From a checkpoint of a small transformer trained on Wikipedia: MLP 1536 tanh GELU, RMSNorm before each block.
MLP neurons of a small language model. Each row is named by its layer, matrix (up: input weights) and neuron, and shows model dimensions 128-255. Each number is 128 + 32 x the weight over its row's rms, rounded and kept within 0 to 255. Numbers have three digits each.
A block is one neuron, or neurons of one layer that tend to fire together. Before each block is what it responds to, as a language model described it from the Wikipedia text at the highest values.

Responds to: Fires on "an"/"An" as an article or as the first piece of longer words (another, any, analysis, annual), and sometimes on "was" after a sentence subject.
L12.up1264:167114114151162093162136135111118107096095117143129155119156092139125126141177107165121138120102107118117132093126121147142079066090161145133169094122082118094128121133205152174132092098180117145148150104159067193136118110106136092111102136143187045074117083176135189205092139106136066129162173113138160077103116094078146070103063089120137086199125175109056143183143207100171107105137

Responds to: Final subword or closing word that completes a multi-word proper name, mostly institutions, e.g. Instit-ute, District Court, Ford Found-ation.
L6.up221:129198104139138092118120150175145076087091172152074065143177096085090068133143111133098118105114144134126097124110143105099098140146214115109123159114111143143153181176109135176063148103097139110154123184159119129145134189078138160103098113147118151148069095138152127107216133121149113161149161096101154056137130161083120089128197093155150179175095117113099115119129176150136097117103
L6.up576:137215098204087113122085173086096111129114098106126108077145112107070103073108126090125126099138169118103108123154131153095102145148081120107131138144086129112135140104149128147124099185166128072148091170119096129151125174146163100185082118173171123121130139131163154148088091120147151121154133092161156173118147125225122115171136014089142143156112112091107142182125111148143176095141
L6.up1036:130146120153133104181096135096123141094152080151139079197154201096107087092151129132110134088159100082090161154134096096150070128198141175122168108176105175108164067111121131063120149109159132097156125111182156138146090114138138129080130100127058136139086155153183119161119133136173131160134159137114112073100117166125100105153151127097098150117119156151135138155121173145147160108088
L6.up1165:157196087137119125116124115147127087090129149161072105120156171119103118104149136126101129116198196109186154186164130135132110098138130180130137124122126150167136142126149182137160221141081149108134163104163134118140101171154147057150104145132175126139111093063171143121154143090119150087235103159116104119141063136168124093180182111133118155108129167086104156153112133184119157116143

Responds to: Bare space tokens split from the following word, often after numbers in dimensions, citations or scores (44.4 ×, 1,856 mm, Issue: 3 pp), also in prose.
L12.up1423:148104139095139124203064125162121132054165095127112141099191132168063121157168103070158144096128109182166100074091125103080139132185126119072170129140101081067150150104151142159145086167132162158112121104147109147169113210155093141189102097139113169074095152123090099133107115136094098146102130203132099141142110120106066133125150127094154109174103119103152119143105165087142136112124

Responds to: Mainly South or North opening a place name, such as South Carolina, Southampton, New South Wales, Northington; also weaker hits on mid-word pieces of personal names (Jo-se-ph, Ku-h-n) and Pts in table headers.
L6.up110:159095159093195086146114079132109086140146152145109150125093116148130150112129138079101150117129132136195107166138098083093098106105089095143126133128145057077138080137103118163151133153163135175121166156178089146110157171146081069132120076101118118097145109122144129151074079091141119175161105068127155122027178142133105123166073121080140151109136122111158157107124139158114112140123
L6.up119:143134106162198123144079171135160058126143139158123119124150075135103139170142139130178112105118156133155143114108112182147086098172137144172164119136128152165104106175160132099116163096059182161125188061125135173124171165149123107208148111115081128089136140191114149186141156092116111139177138135141152098108110160120089124079117152164151165120156139092101170105114210143112119116119
L6.up597:121114094180138122117130136156081180153147098135083101121144159086141143179149084146117139108172177131093100102136125148111114110173095188182132067161156104160104075098150164119115188133121130131108172160169115154084193133143141102147097123098086122108115181111127129127155132098122127098091157091098110105155177173128134091147114129109121197129135158130102180074102176148114128138143
L6.up893:104135134145202098151146181174166132131116125136126129058137082143144122140148138149190173113128146119134147124153118078157073117173094128197191110140159083183143132126140142142151154068109102140151165055127096179075201096143078183125107103103096103143144146124102129156150179105133083114114139169134100092119178162143121090062129168116146174118124191120102153097123164141156154134090

Responds to: The article "an" after verbs or prepositions (was an, in an effort, received an), plus word-initial pieces like an-, An-, re-.
L18.up35:161060107171111139109148100127101112122151060136084139114115132118083153158111128079109117130141119140088112141137195127173164142088086143120159086092144119094120164131141145134123130171127130109088118133136123130131107162113113090100110204152151149104148137088161186142063062112138094106106119166136134136145135126113096105180064153081157157093108207169088189065169137070129134145117
L18.up47:125167145150146105130103146147176118191119124155120134120097092124116147155134121066118117114081137082133158085114126166152134112128092190115143042138190090130142167133118088152100133123119088130138093127165114127175168111160083152110141096113111143198087104142071175077179076143111116087122163134135121154123095176180126131118135127131144158159119144124099170074132138110051152169060
L18.up318:153137100144113187124119124103064132178111117177110090123147142119118111142143133127123120135079118134127107147107180134124126097088139095181155171134153109113104152175178123151108076137089143089174094130114124111105160063080079076124077093116151105082186169101119135083110099086088128077161144126141145112113097110081109135114099115116155114134088147186148102029075139076143127078050
L18.up523:154222163160132126113077149104141125101119128160144107123162129145132143113077057144067100117101063106130142071105092128105109090099148206115141133105138041184096091134148130073119174104165122123130116146092135117125190020077134070165151057166213120056066147100107136139106080092102143126176138155131148115142126155100145137116122150142140163127112161095182142131092170139140158141114
L18.up583:145126118111146144120115143151101077122159104162090096104131179117189101143124188134158152161070204096142166132113174120121106118115125102149107084110125148086126100112113138086137169157216144100066122111118091163124077086121113087119097134090150117161170157115155116108093132105216094132106197097097094132096132152166193088116078122100182118167111171188211108072131153141146202170080
L18.up610:099166122101163106171080115175130075168144096126110064140178086135160149147093098086164164117138186095159123165120131121164140118124145119158124145090146107094131147165117145111163160165062057082119125105153118117107112113074159151123095156083160107125100069089069122121110108041172113068108141161126172162071080118198064068073139122141174109108100202162136102102105100113154198166079
L18.up611:158106095106086113148136158107172107108134126102098143120125123095150143098149139150088122132119129111068076117107118088084109104101165153140204139187081140172160136139150123147136127072142135132208180130227042153137132078110111151114149111148141129067139152083101134094112094145131070161155166164169128130169119136116109092099104119124104159155085101184132091149129111169136114107125
L18.up612:142132082126093113097146102070122094177097114163120186125150194159130156093051101105087108115136138127090167142137152134237115134100172228092160088116178148128094134158167146151143151080132131139170100145122183196127091144123165185121083160080159161137087144108118105107124124140112078113103116113167124188102111114098104091128065106100098121150129121135146125122100167122162198145169
L18.up645:137139118167104130203100168124157113137126152184127168107131118110151170089102079113094126128128150064100080122132123097166153115142124183168154078125157122086162077219138114108061187097137188091171131137113171134106106108055115089069142122141114182123115158138020082167148140066140095122206145123194141126085141119162104062114194136156061165156116153145129104179097161218067145162146
L18.up709:138117117139176134187136117089134127102114121150134184128137050133142114113122106189169174120085116179136120068139125044156082085093092141147161181159099091122133093120186104124085122118132120146097152105142112114084120094171178131170079122175131032068149118115090085103095169127161103186088147135144182114124157056159114165181113057160138130097110119126137082106131109091089170122170
L18.up878:127149084140134052138106172101145115139065144132109099117135128123115086086126141140126110049185111125069113068119136168115155074138159113166121090151119146129140071134166074088103098160124139126144162141144132170109181084121151114162175115171104083109145127191129148127102136128134120139134125115074070078161141136106132138146133139202121098176136144072125126109162107079231104106103
L18.up920:162161100123094086178071129139125175104097093136140079102074124117113094110136085078142167143111131113112099134116151166121122133158060150112125179126070122103083122173124170116128130133136126131106058137157117178065221143180153109144092119112159085095032182151096143143129122140201123171187139142129088124109161138099135101113139127128140155128101147063126104084106122120124120118130
L18.up1072:172118176097085050089046095093135134152157073109132114141165072054052141116130067164088128093117122209131119088126099157096083104149104106158149140213125118095129163079084109138157086149192127143117084144147117097107143133033131160185161103079137104110129147096150104140089093161116153084124136180122104142119155141070080104084117098083096132133104125221107177126114141136123057110099
L18.up1117:133130076185102146171121156166109114139164065144128086055138140178125145128116128121113130122099113136142166148081149119098121127151101117156112105159109119205086186112114121159194137098077130108121153114119193100114152103075161095147089143149148134149159094080121115076102152091134108066132118154160090161107108137116109139147149132108148134151121143121157136161106217087136181116069
L18.up1277:066162084082151153195081099167089114099138062163119095156133112122156138126117114097080116109107147085096062130145168139153148059122097195116160125138144126152137114152075099125127169130094138120136146134148120195123132106173118139183146127150097151119137110099130124105150157100136058102075119114129102102192168141066118109109107175163091124187094141205115100131170097150067095179166
L18.up1473:114128092191100142123078160079108081104118143134158120141134137137087091182118071170114129113122116091078100089127109116116100089132132171145154167147139142160142116124165107087104122096190121113142158103110148162131171106129114135087148137149155094107132082145083085134173187029048114120175180159163116139101131147075170122087143083143156110105143131125099181128155143099165206104144

Responds to: Separate whitespace tokens in structured text, such as list indentation, spacing in formulas or tables, and gaps after names or acronyms (MLW roster, OTC market).
L6.up373:130188093144156098157094137153182140126078128146128091154165097168096082153107151121158131118154122167107126121109170144135121092165130156105161119122129151144131059128187125131159129078096142144102114132227090172147201151130201147167063146107125076194052135161110170161093140076133129101118137173114152111101129127128109085167185113130126109159104177176079161121127149140142145126103
L6.up604:120131101138160126106127138153175066100113144134118117125138116158063118182041169124171170095121139171144125137131133123137095120146059140077195120166108114142131067121120121129147096111112138118118106122193122127197164174143115141081076115103108167094096080144118103146058148102186077121137146155119174081125140114171133070203124110073196132132121164143148093160157148111164123139125
L6.up1275:112118094129127173196116152145136108106128060127121121106158115144079094183078210158154155128168132131180127067112127100111092151126110097100219119240088163114111090063163111156111071093191136118103105108187124150156128178152186146166104086127132078135155141142135125124090105071126105110140135140170112058148090130143119090196094079027215128160149134125150070135161081143147154111075
L6.up1518:066106130156165142166077140136112110122095100128130160102159097159080180204122139095179130072125143156147093116119112095068097138192117069096179119159117081055186160110166102163139117157168121136116160129189100136136084120100143159146097114122133128097116169130089052156134093116105112129132175164180102186094127171158133110219157134098166100175093054131126105147143133100116187116080

Responds to: Possessive apostrophes right after a name or noun (Strutt's, Board's) and mid-word pieces before a final s (Busine-ss, Massachuset-ts); sometimes sentence-initial It.
L12.up1088:153144094100095086169109109156128093105168144141093152165103103185089120193073165126148134084087118149125135154159171124134101108128144137157130113129119098073163121155074094162130077158154125096103096100189052113223094185060112111159120160127161083133139201086149121118106169122138122144127180140125125114136117091116116062185115118145104139196112136129161080169113139133123131139098

Responds to: Apostrophes in possessive 's after nouns and names, e.g. city's, Court's, Wagner's; weaker on word-internal pieces that come before a suffix such as -s or -ed.
L18.up123:101165115109144130204101171102161114095075147129101113143167179142104148169097119034163159096123125088147171133117137162138133098180125102107109125120177110098068099134122109120089135117105184086157117057088112178126147110130164136121081075151180112120135105131084090116105119091116105094137117149066111159137083106213117137144149161095149131178135122069127124122099172195124133198132
L18.up131:141158099144174139128100185148132164086137152108135136134137135086145120108081135076134193159144187172131091076153211160151110153092126169144099170105148167119121178128164080169152137140125169113086146116130156097147110098084121151069108131146180090101087140113163139138096124175155143090073140189122136160161141119125095114149084142180107135195134160103099153147144151092195155073106
L18.up221:057110121183123145141088124101142116133157145139107090117172057151107100145118181158167158096142160126189087142109111156090056100153117110193115113158102114155155134124108068129078114131169121084113119098117067119126149117115170136124110099161114092112107094119153141128056130090168122092164154129106117153086194082172113121102102121138159164149117061108165100139138113086099150085124
L18.up306:080186107092139121149104119140161171115109180187118127116117136138088145114085190105106132102081157186115129112145116089113073156098162108159128110120111118130099097147148088127120150109083122091118142175104081148142126130130122140133132097172110142154138142105172153115109057084164164146091140158120099116155151130163168115173109106085172137233137082202177157091112148098102069133097
L18.up442:155136101168144138134100174139142084143152196187114112141119129151156080100098185033141139116122133135088078113093139138117117157151185179173129096065129170144091117179104114151148135125108155114157159133185100179131106108094098102099162114167178059166131092107123143126081157199149109099099096107128155092089122160140127129133116143120108105177146075108153082114043155083112099135167
L18.up568:113104143118101104130092100086124102131091113151103111145163160082187087125121125092134159106095167069106196104077149184184125148104114193205118099126180070126160145150137151180106135147119158140142153112166105141105093110169135113095074171128150125099112169135141145126134160133121051126118153122096115139103147088143149080137105090188100143159138146213146156135058186111123156122052
L18.up613:107179148188113118163104176130133143127046153151150128119224106165131098175104118165116153073123143155086122123119156097145072124166161215102167086171156084146123145116135186056122146130110195125153139112154107118143159124135124163117123135100155131105098102157131053202204155132138117165142155166142036108122121134169071130131116123161093077113146120200138129134096081136084171146092
L18.up766:127107157104097142140132156123128199111157103204133152177150176096122118140058091123150132121167182152080052139164113076208117063105125143151127102117111122125141116153103092094137126158125149158130155166109137136113199166150139087161102123096061081164096145131094150195088154140116081184069125217114157111127130097113096098119122125157135228180140106125175155128097162107095089172087
L18.up877:128137121149068110153133132134130116158104138157147145156118118160130082154093094057130119083160067124085060138125088119138097098089166111128112080116143152147082165160109071187133096120120149141096117150181102136112107145111093150148114137117142155164122102102148137121123180128069073092159129133141160093120124145142125115116119179134129095133139100098129060176093172126128155117150
L18.up915:122141095195172091093169188136125066152146169176150101143123094145153066117166118108177179147119173085101114117131119150143146125207091183120144134153132123118137117085073148143153163089080125132122117084131109112156123144121127133124141140097116106150103141119119109095123129162177083161203104158100046142079102104142128080128124140114126143096121118175195123103163153144144156130173
L18.up1149:108190115200139122126129154052154180127096191152151149117185136160135163105103112115139180140114067153049114082060209156132124129147131128161140151114114141107137141101153116179146112124155137153149130135128129165158137100136096070128145179110123163064120139082114159094165125123088102179165133201144132134131126101136146133195133082107100150164159116124058132146110174074143092151155
L18.up1177:152163133136124132146067129113120146150097115175101203061142124133147161128057127122162131151152079093142080108139084176115134048138114146085128097164180089073079134144130061121128155103164135102146107083100148116168094085081122119179150099065137103128193083126162147155163082124129118097091127118106149098059116178112130123067082064156129146177135154045153179130169152097134120161112
L18.up1289:105185113134153094173104134096107141116109140139105146128122139128063117060168131077120131128193143116207081108103139107185082129171105091165130079108161116164113124129131073087155148159091113099124117108093138109175153140144127154152135136103199124046154192075140114180156140061149144144132141092139182111083112097118150111129109104158163135233126164129157177136089140119106103082122
L18.up1332:131137143130156112184152174059132142151122131140105129152155178183105149142130088148162121092197125147124089187145094116110147098100158145148117126026139132143092141169141051087185100104020149122115100140133157145170150173206129104141100136112125113118132132145135171134123086092120117141082141124194064154146089072139110191092114148123112114125110062127131099120090113036087134095113
L18.up1341:118188153129132149103162154144149148124138136177088113139145165098119096089146119189145068148169137188101112088163136129147155080146192143093136103110103170149154099132175122106121124134138173122123147162159085115142158150152049095177101121118142103154145185179223187138130072136176096097180133151100070069107194127127135092079100110110143159098087141183167170074182090065163087180152
L18.up1356:125170126180087114212167162119106185116147060140141170125157144131076112140139116095120155118151122151053117089115136090126127142163113102127141131119181103094110124150136137152109175161095147169125175165133127139167144135156105086171100073083190155068143104119109122172160139097105082121111120168173145144135140150212167152145100158113155106195139069139112075132120089116084120132127

Responds to: Word pieces and function words inside biography education or career sentences, e.g. de(gree), P(h.D.), graduated from, MB(A), lectur(ed), continu(ing).
L12.up965:085108093128166174173118084106097092073161159155109154136159109142111157151142140106137109124116156093144123137173136103091146118133116102123150126090128101167133139139163128116153156149133182203126078042131088134191111125084145129161088086109189083164205182118084138160123208100110081159172120125152170130112078062107092072135139080104142115113129162149172167141166084085143130171088

Responds to: Word pieces and connecting words inside names of universities, colleges and degrees in biographical text, such as Pomon-a College, University of California, Bachelor of Science.
L18.up27:110151072201158092179129053117140100153154095173110142125130146176086133092101179108107095127135102061141154104090164132151110080170143158136129133128108125122171106174179159074142101102173175128149118120129131151129097131159107124142129134131157081113104063150141071145131176118068150153106184146037171095129137145084119084123178125089115159114140193114164091109186135180134110180159
L18.up38:198164115132142128206156104159092193063099161143101147141128118102187116077124105175124146064151094082118147145089149095172153097135123200163129147140089090119103122164160130097104158145156153130094129116117113116124131107111137104177184013107204119132133099157068101123118158059148089097136111132141143118163132106090120084138154082142112138107144131116159168151085131196097122104137
L18.up57:129189114190117069156133116093092115109139177165128101113090162153067122067171132103140181132152139074122108121100132135109132087145146116203123174126106188085076121127092136162198150156146160076118124161118128143127086190099132076202112146090174067167201101130123134102150160114111085125171116110101117150031161144137066054101130094116145143141120103172143182185138131115100153102138
L18.up160:139144085180103129130098135152100113097138062120146143142205191178142128196089169149123114120195155142144141123129160190151106110160129074110154090132103170173102196072145134110171198092118164093082108106108180138154131172129082118109125118069155101147185130157110128095195142072110128149083147156094142133139078132147121115194170118192169098087124123085131186150155121159064178143118
L18.up257:145132125120138036160174164163171110128118117102093121120141109129103107114123113175138185157101155129121121142129081066099116135161100149101162075161164147108108085123092083136106121072127164128166103196149131141114125148085135141059123083110134110165114097094122077183134096128097093104048151150096131114157081128074144101153104135165116122187097105131171145085152134103017121109096
L18.up352:171143085139198153144101112133134041042126133166128111117069149147042146056114084124176117113183118104093152073106190109102108161120126231130169139170123102114133103120115105129127139140119136125158056085163152148196078081130154070128134098127113096061140138134080213129072133096138100109118172142114131085176089137070062116133111077161131152150121142129144066124113138151144121113097
L18.up481:092123064120135146135144121150122133104170110127129156089124125120139071120154112122124095165123172177073100060137115134085149140136099129102154083167145175137072101106147059127084111180143129116127077143136104129157139079151248130140125092126212095129093074058107085116131165134116139142106086122138143118100041121083089112118082099155106100112069132171143150093124116089117190128136
L18.up604:140123069133179142169106088112124144105154126134138195110122122101122114081124125125125135164158112123066084123156174087166155136138179155107158072142102187101150166091123113167080084095148150188168085106142141157185101173087161134084077068076198120104137126128062104168159145077101069114117131137112129137117120174057086066143124080152084138215145138127151115123162110198123132134141
L18.up609:023159114092146125165140127132145129166164125163091121156111138164109091093103136122177052056171158099120137101126169115154110146104142154156187128125143129103128135078145113123129171130122159100119025109154136198093112118106115060169101116136173100144156111110110132128124159085140116142128099201094121107127127108120149060074116178163136117117103128112089123109132139150104121117151
L18.up890:166105168155141071091094104139069105106155177149101143139159153105145112090115145077094120105115060100107116106112124165099167087172092172076115140153112169151113084111095068237069114187164172149145157138124092141144120145058149210129143083129213074160120110074114133138148087069080096111176128146060157052069124130074086052140156099143114129154131176112098134085137164096129129101091
L18.up1047:157169122145147066119122143116113123114155136149123139138092099089120149115087111115137109104099133141074157088123186159122111148105155161156147122060075102149124102149106171097131101151131164180116110206146134121161079108086172115135145127090120088132130138108109162112160176169169083119107127138082144122048112105107096158163195075159103143204138119123154105148223134157088168152165
L18.up1108:091108167136128173162161114048106140099140148162147193115130174164144093167109133181152129112145168142153114041123165099096187077095154158141151131115092203147113117178115069058107111156190187133184067118150103150203198084148065173124120115085134111151158148125097106136137099118148089169092093132143083102149129170123054096121182133090139149190120136129168112066115141135163112174103
L18.up1241:144099098095131098225032082167134163080101159189147129108180145095097110120057161135183149054140109150193094169167142108155129113098139127158122168144174065144151143204167092081100172124140130118120082131169085136166129096104123133071089138155106144078147161132154106160116164102176090181166160177111118128163113093066144127116143091133121144135122191117089183116127131106141147076070
L18.up1463:142186134140158076144126078123163090129149137128089157156081158185125154081081160195184153096171126128131117126139152163103089106146153133140090082133137135159089103095107083178147082122119142141131051106129109115142104108109152137117064103125189145158189155151096101130142159077078147107132107161117127170071103125109118115104140080180120137098120104100113171112148158156079179118166
L18.up1478:123123103154121142197109109163142084150178115142171143128080153178067167100094171172125124127163129070114102080095155163122109094121150159092144073206105124135124104177152046121138116150133143096184104109127086183087145121115161102115120109177189130128131106126066107134204157120133103108163161111106124170140146119069078132171168126134119093089132073096142101145106145152140161102132
L18.up1486:132118127137119085118122062127186145110150101131101124132134102106153136058082148166152156131159149082123130125077177172129090157180130129152141122134074148074144156116151132107178127144081139103111118161158109136128127150129094164131080161103134129124083157120132089100094168144144133126178156130144147089120133136124082042193193062105188167113117113069149172081161098120107151145098

Responds to: Apostrophes inside words, mostly possessive 's and contractions like Men's, wasn't, Don't; also mid-word fragments before -sive/-sion (ex-ten-sive, exp-an-sion).
L6.up415:063114110088148130128089196156142111089119100141113098123165131119126093130093168197100139115175156146123147144105126148033097141112117127117118152125087105120165170153168194046155154107163119132077021143130171132170083136114128135175079102161142146149114182203124084191154160121150109092111101182104052157125141129145118163167070168133144125121123103155162126140110109092125103129131
L6.up1111:130149113141166108141105134133133133128101143135146118012115160133094127118135163168143155121142106150178080150111175180113122061142094130122144143128109081094088198121140149133169100133108113139092121117134130117152163130116162054111169096165165114166163171147135121136103068132128104100132154120106092177129183162171075103155081126102156114174114131149157121135153110036086063128157
L6.up1224:161133093117109135197047123108077150148141105126117099064112167061138179132141128149105193087112099145124129145114151110125132100107147097109145121097079136098142120101116171172100115117080204157057098145132158120142196148093143083137147112167189139094103109102135169104120103110104123146144121166092134133162129124128088065138136151147157154214126166111144127163148172064131156149184
L6.up1506:087158120135125118198090163178154148103120132138137175070121184165103124121155106171117169116084170104078104108172171081153149065117103120084142132104104097086104126128166104144132162138141160159151173114163120167170135138114102094083076066092206100104148117128158104141082123129108098155098117151090138141148128132137091117172087137141174082188108113124107131191126144087135126091167

Responds to: A lone space token in lists and tables, mostly between a scorer's name and goal minutes in football summaries (Vincze 36', O'Neil 2', 79'), also in table cells and sentence starts.
L18.up112:121150086085109131201107154174135142139155063170075123139196108110112107096077100139186159103125115115160125131114093163164105089145117120119169084177143144128133162154147176200118132162164166111137142110181130152089125144135084152139124099102150164161117132178121172122095149140143092138136101137075100093146137171102114119150111100118117185159130132113114221125168095137124088105156
L18.up330:100161117155111121211075128109130134133106124177156131052109164190110116188162146148129163109178186130141160142102126107110158090089214113104159101100180077162096178140176107142142174111123126080099160083131132163134141147124087114105173154083126117135110132170098122132091149125062131103076119138192125138112132092125199098157102077131131117099144138087090146133133189093112147112153
L18.up338:119070160141088097099126180149105131108120137143110135160138114096143112147147118159150142118181160163130124164179092062104144132146183087100151136114164161125126176096093118098132134117103147188123153108180158098176131157156062116086122140134103141133070192130128190113118160188155147149209180134142071137152148155199121190147124073107139145120104117105130196111125141128080175146120
L18.up420:136121143194176112139104162213091142165177085177125108178139111074142127101095166134159132109156091152078109074151141116111093146128124117101125153105175081165093166131106095156140107141115133129162119156119104131087096162108130123174097172124143141058155127184122065058155148098157101075184135116125120119114170136224202083123104149095174118137104143162092078091162182125139122142131
L18.up487:135159100152142088151068077164165103121177145165107135106208148143120110163072153203176164129156156127155143098150122127181151105149163117071157084135151125159143098139161123136104098102090121167147143097173166124103170173099136121153117175150136118135039097150142126127114081185159111150123142072153128093104087111078104201179109142102135091111123156107136102127116146069134170180104
L18.up502:167132142172083113188120169093134163113138118178139092148134135164141141185174145201133094115167169107142090128109146096155086136129180147116159131153063097115170138166161152088075178069153100176108096156168160120155151207160095169199151135104121130087168118113094139124146156078103079134116085160123125115125179148130149087140161127090167145083134110149100149141108109111166149107101
L18.up651:123147030152158112153039136130151137168143113171165149142190152188099094189126144158193127116197117136151125088114107158096124087145098149075217082166162141149131124078144121151125102102098132165174126127218105179106150169129138122154116124141108145159090125139123139128138128111165123130085159162122150156087126114116136109194136115124125075109139151113122164153077109102138164111083
L18.up690:149194150164126123178110107119133162131097145114122086100140105145127143099180116120131103131148108114169090062130120062089137111140110129127178066079138079114149099136161133150133120157139113128135107123151122130130128112182178095120151068117102108096134163103074140117083080102133137120105171169174075112174174150092170129112139092133169144100153106134085089133136092074146107113137
L18.up751:154149148093115122153120133065149145145118174172161107219133126124136057147089097121153203121092173138145116197118123156150065109148146160117172120106164162179157157165160157092157147128190113109141094159124120148190160151152175176072139100097094156088064097173106117108107109145107079150125121126147085167137093124104147179177125120119136094120165144179169132114072129096170096149081
L18.up1111:121107130169133118109158126111119127146155120168120137130148132171102117122169132190173186104114145130103142128105109136109118185150154149114186083155133124156130098109164147112185106085128156166167195117187127109100054171148113164178088160091079166186126122141117150117108149133121159137176150107078126119103074114167066174072092117107151152158141163181127142096108135072118055045132
L18.up1134:188106058190122072148014118144128164159113123131143103143161168177101101170092136112189172101182090148207143088101090121110117097164134144064177104174105090103132094150146136130109100127126159141125153121210098149093143153160175137125105107116135147129121113081133093119151111155181129165148184162094094151111135154130102137168161126089086081148139177158097110176082132033150093106073
L18.up1231:132159144105139138156082165145091086135032145172119141116085119123196121138169144131135095082116116129087128108103169137123203074144147114094161104167175087115105112124120161124130117153143157091111131197138119139094114187099109127099117092131120113145091135161118115135150110176123097162166072102066080140111124124137079140114143123104099142114145121073054146083116099156153143091136
L18.up1310:105100070113107078159061163099145124152103177141098064199160097097133114113100161172179099138177100158161075081147154156118122153182145150101170142077128130172126108105174149095161153118107140154181151180184135184127134145126068183150121156098100136070088109197111137132121149159100174147147171094168089118162115142150120092146074189107165142102094109113120150177121106082049107102131
L18.up1344:179208097178125112106109174115092081138085120161136119177118168188169132164158170111117087127120171120122105068077146165095148099130066121091139098152169126121141138104134163114201093165108125165098135130109149136253168121163128131151110082148175104155131126139113112100131178181108085085111123155136117155073113229147115108099125152150147126118116091144098184122085103139109139125149
L18.up1407:140121095157141097098141136126174146086138108210158114070143192137089082185084167105136092103188164157065111063173112130127117112125142122125144186153135124108088154154103141113136176109159129135141067189105121173125145128181131034128156084145068151150151116124135081150137133150183055173137094115151161116119119123088081146085139176079102166155128128074112166064100167090150111122112
L18.up1443:125134154140120073169086166140160186117121103196163109134177179144047129181148095134156133133223148122119102115147169102156153148110184168117161131149085132093168123155180166147190121146134121113093122186164109164130113208117078120155095148047139071137113089166100129190156133114128145128084136146168178138102098079107086097135129125110138117058124120217169129151092170121124143158089